config.yaml
num_hidden_layers: 14
hidden_act: "swiglu"
positions: "rope"
rope_fraction: 0.25
learning_rate: 0.000873
beta2: 0.98
warmup_steps: 558
final_lr_fraction: 0.0
z_loss: 1e-05
MLP neurons of a small language model. Each row is named by its layer, matrix (gate and up: input weights) and neuron, and shows model dimensions 0-127. Each number is 200 + 20 x the weight over its row's rms, rounded and kept within 0 to 999. A neuron's up and down rows have the sign that makes its largest values positive.
After each neuron's rows is what it responds to, as a language model described it from the Wikipedia text at the highest values.

L9.gate429,183,232,195,218,226,179,234,172,181,205,197,199,177,174,209,190,208,174,168,184,179,189,211,163,186,196,183,195,200,235,185,211,222,208,183,224,191,182,177,165,214,163,195,224,188,187,186,220,182,187,177,198,201,173,206,228,182,200,200,183,209,216,180,193,220,229,173,174,195,209,211,192,186,195,217,225,191,231,185,183,215,180,204,189,209,196,193,168,193,203,218,180,182,222,231,232,166,179,162,196,157,209,206,194,182,223,224,181,211,204,178,223,187,170,182,205,203,231,202,142,214,186,218,181,197,143,185,233
L9.up429,191,214,208,204,220,195,162,221,211,201,151,223,194,211,214,208,185,170,196,211,192,193,160,218,211,195,185,189,177,203,194,220,193,191,230,166,216,214,227,167,212,237,204,220,219,205,198,169,179,234,160,201,184,216,222,205,204,183,197,223,170,221,143,211,197,195,195,190,187,210,211,226,204,187,209,204,199,179,179,231,181,192,191,172,177,211,234,202,215,201,219,213,222,200,210,169,168,188,199,189,259,222,210,213,214,171,195,193,213,174,192,209,167,215,212,177,209,203,221,219,223,191,150,236,202,199,210,227
Responds to: Second word piece of capitalized proper names (G|ir|dlestone, H|il|debrand, K|or|pus), and nouns or ordinals right after "the" (the town, the city, the tenth).

L11.gate950,152,223,194,179,185,209,217,217,225,183,188,183,186,218,204,245,206,197,180,188,213,227,213,220,189,222,170,164,197,203,180,167,214,228,228,208,208,159,224,169,237,199,171,219,227,206,229,218,209,204,198,197,221,212,195,210,204,199,188,212,206,182,236,200,220,205,215,174,204,206,183,192,215,196,182,203,189,161,199,190,192,192,196,208,240,214,201,183,200,179,205,191,175,201,172,217,164,194,219,232,212,169,208,195,204,189,222,207,218,237,185,215,193,171,178,203,213,200,205,202,197,208,177,201,193,222,214,198
L11.up950,171,214,220,223,215,221,181,197,211,168,217,177,189,224,239,215,220,217,203,201,220,195,199,199,161,230,193,201,243,192,176,193,187,207,205,198,211,174,204,204,189,183,202,173,176,172,186,227,195,199,205,181,213,230,232,190,193,215,166,177,209,195,227,169,170,194,196,183,187,205,197,218,207,198,197,175,190,230,209,174,214,218,236,224,177,196,198,199,209,197,190,175,177,202,184,203,189,206,202,196,174,201,201,193,183,202,173,213,190,221,211,227,210,224,201,178,168,200,235,185,190,199,228,223,214,193,196,209
Responds to: Nouns or pronouns that refer back to the article's main subject, usually after "the", e.g. the race, the band, it.

L9.gate957,159,217,204,198,219,194,181,179,168,180,195,213,168,182,184,215,213,215,198,196,223,241,193,167,180,210,198,193,202,197,159,185,193,193,191,197,201,196,213,188,184,194,164,199,240,175,195,199,208,173,202,201,218,190,202,204,241,157,196,204,186,233,168,234,202,233,239,154,259,181,216,209,192,201,173,215,201,183,205,207,213,177,201,194,220,229,249,171,191,220,203,208,179,214,210,180,226,214,206,197,184,208,212,184,171,187,210,194,231,217,191,171,210,157,203,230,162,186,185,215,169,194,199,196,211,190,166,199
L9.up957,208,174,192,183,193,181,198,178,251,178,203,186,188,166,206,160,188,202,165,187,227,189,213,221,182,189,183,241,192,177,195,194,227,200,170,186,221,195,201,217,164,186,189,180,198,187,159,158,207,220,204,193,220,167,160,201,185,228,221,195,191,244,239,210,183,178,149,213,217,246,199,211,204,204,194,223,170,203,206,220,228,174,234,151,228,197,198,177,188,174,185,228,234,201,217,222,177,173,232,203,186,222,161,209,213,192,189,186,171,182,157,216,210,211,215,217,222,193,233,198,194,239,185,214,196,208,197,212
Responds to: The first token after a sentence-initial subject noun or name, usually a verb such as is, can, also, or an opening parenthesis.

L4.gate704,221,197,187,189,178,222,199,161,214,214,205,204,219,177,200,184,186,209,211,181,167,223,222,208,190,168,233,226,206,219,174,201,209,206,203,226,185,212,195,211,202,202,196,168,213,165,213,225,211,233,221,176,193,204,206,211,177,166,213,224,215,164,187,205,193,249,211,213,222,184,185,215,186,201,193,219,187,180,192,219,227,194,205,189,159,201,211,188,174,213,210,171,200,200,217,212,185,185,177,157,206,194,168,153,174,241,217,183,200,227,221,209,172,231,227,238,225,223,191,186,208,185,168,171,204,204,195,209
L4.up704,201,205,176,195,179,239,200,216,177,187,208,190,189,179,249,183,215,165,174,183,183,201,202,161,198,199,212,237,198,199,214,184,208,173,207,185,215,244,243,191,180,221,207,166,222,191,218,205,179,198,191,226,204,200,192,180,203,194,204,172,188,198,170,192,189,190,206,206,184,204,195,199,167,179,187,207,205,230,212,222,207,221,212,183,192,188,247,223,169,196,214,188,192,214,221,208,214,227,212,175,236,193,192,194,198,215,258,195,209,226,215,224,141,192,204,234,221,196,189,196,200,201,180,203,231,209,189,242
Responds to: Words naming a role, activity or capability in software, band-credit and organization text (programming, supports, bass, co-founder, served), plus track numbers in tables.

L9.gate1734,211,188,162,207,217,227,190,218,212,190,233,205,209,192,197,210,207,199,228,189,217,205,180,174,206,170,216,178,223,171,213,186,196,231,247,209,210,207,211,191,225,187,210,187,224,187,218,222,188,197,224,196,223,193,188,230,218,172,216,179,196,241,208,178,218,180,218,209,195,186,218,187,209,210,203,245,219,221,210,170,164,227,204,210,190,259,207,202,198,219,208,197,182,183,174,217,203,214,168,200,187,201,210,160,223,216,210,185,219,246,160,213,182,219,192,203,202,199,202,185,189,175,189,191,188,201,188,169
L9.up1734,205,222,194,165,180,161,188,162,224,215,174,207,194,215,213,181,208,194,192,190,185,189,205,203,216,190,210,190,187,244,242,239,216,194,190,218,226,189,212,218,184,238,211,189,182,221,221,222,191,230,185,204,184,183,192,230,142,194,189,210,163,179,205,208,241,192,182,195,215,214,230,196,211,187,240,194,177,226,234,223,179,170,170,226,184,214,214,215,170,168,189,189,195,191,196,201,177,189,209,201,242,202,229,213,197,189,208,211,200,168,224,187,204,205,196,231,197,226,205,214,192,217,203,202,225,165,248,203
Responds to: Subject pronouns starting a new sentence or clause after a period, comma, where or when, like It, he, they; also final table-cell pipes.

L4.gate838,224,176,223,224,195,214,222,164,213,212,184,212,205,205,216,217,177,212,169,208,168,188,225,162,170,190,181,217,211,185,166,206,199,236,219,182,208,193,161,170,209,205,228,173,191,183,204,196,219,198,171,232,211,218,165,186,185,224,178,229,201,161,186,194,185,150,188,204,182,233,194,200,193,207,196,188,201,195,210,166,224,207,182,215,183,202,210,196,165,133,215,235,201,207,216,200,200,174,215,192,248,208,191,198,216,166,186,196,193,238,210,174,209,194,161,182,236,221,194,220,206,212,194,155,217,186,181,181
L4.up838,207,185,204,195,180,213,198,200,201,168,245,202,220,184,211,200,208,240,168,199,204,181,194,238,180,198,247,198,174,193,182,224,217,184,201,218,215,216,205,167,191,202,211,198,197,184,242,199,201,185,227,213,176,238,213,232,186,220,212,208,201,194,187,185,222,205,164,174,191,209,202,193,184,210,232,210,202,205,219,203,172,198,227,188,169,207,201,214,194,209,191,196,214,199,221,192,200,181,146,199,186,187,200,184,193,203,172,175,159,216,167,194,179,221,231,220,212,193,183,196,195,189,186,175,220,198,185,185
Responds to: Generic category nouns naming a place or institution (town, village, neighborhood, college, county, hotel), often after "the", standing in for a named entity.

L11.gate1140,221,241,237,210,194,192,194,177,223,180,199,199,203,175,238,226,190,210,199,242,195,194,209,168,178,193,185,200,169,203,209,228,182,199,215,200,221,227,207,166,218,180,193,194,177,207,175,201,222,169,202,196,205,217,194,194,171,228,239,203,220,215,227,176,205,198,195,179,207,225,180,203,190,205,195,154,175,178,201,189,231,157,219,210,191,201,164,197,237,231,153,179,218,221,201,190,181,191,205,177,217,198,170,223,165,220,234,171,204,210,171,249,186,199,206,194,201,210,218,203,185,209,189,182,190,159,166,257
L11.up1140,218,207,201,169,192,199,184,210,211,158,187,227,215,205,219,233,203,210,212,232,205,241,198,198,191,208,205,176,236,222,191,186,231,199,209,192,173,198,212,215,213,185,223,204,161,197,242,196,217,206,221,225,201,213,202,181,204,178,215,199,221,228,213,173,195,221,156,206,199,183,208,192,222,190,220,157,182,178,205,202,187,187,242,200,237,226,216,237,191,220,184,163,192,183,205,192,189,234,219,202,192,190,200,205,190,225,232,195,221,200,187,199,235,216,210,206,192,223,197,193,197,209,195,174,179,217,175,189
Responds to: Title, role, or relation words and punctuation that come right before a proper name, such as drummer, actress, Bishop, IGN's, "her mother,".

L11.gate660,217,207,191,197,176,231,188,208,198,232,202,191,225,190,197,220,233,176,233,228,206,169,225,204,189,206,214,157,180,226,222,189,187,182,198,211,189,219,247,227,184,167,191,180,171,203,174,220,229,205,175,205,239,206,204,212,223,159,200,200,175,217,212,229,220,205,200,221,198,199,210,215,175,195,204,224,181,207,196,197,244,219,203,221,202,224,185,175,191,208,188,187,226,214,184,230,210,198,218,245,204,174,181,175,223,185,221,194,211,192,200,182,195,217,199,196,213,235,220,229,195,195,204,216,187,241,208,192
L11.up660,199,184,213,198,210,226,208,169,224,221,217,221,162,218,201,210,249,207,219,211,222,218,232,222,191,189,187,189,234,220,220,238,209,198,201,225,209,212,160,188,201,170,214,174,184,184,225,202,163,222,189,156,189,183,217,220,226,205,191,239,228,191,191,232,248,201,207,195,221,180,198,205,212,222,204,206,224,204,227,230,198,182,242,179,182,199,250,185,197,193,208,169,210,188,206,233,178,222,212,197,218,203,195,181,194,210,222,213,220,171,172,205,171,187,205,192,195,197,197,177,236,168,221,192,199,202,166,174
Responds to: Subject pronouns opening a clause, such as it, I, they, he, after "that", a period or "and" and before a verb; also word-initial capital I pieces like Ibrox, ICBMs.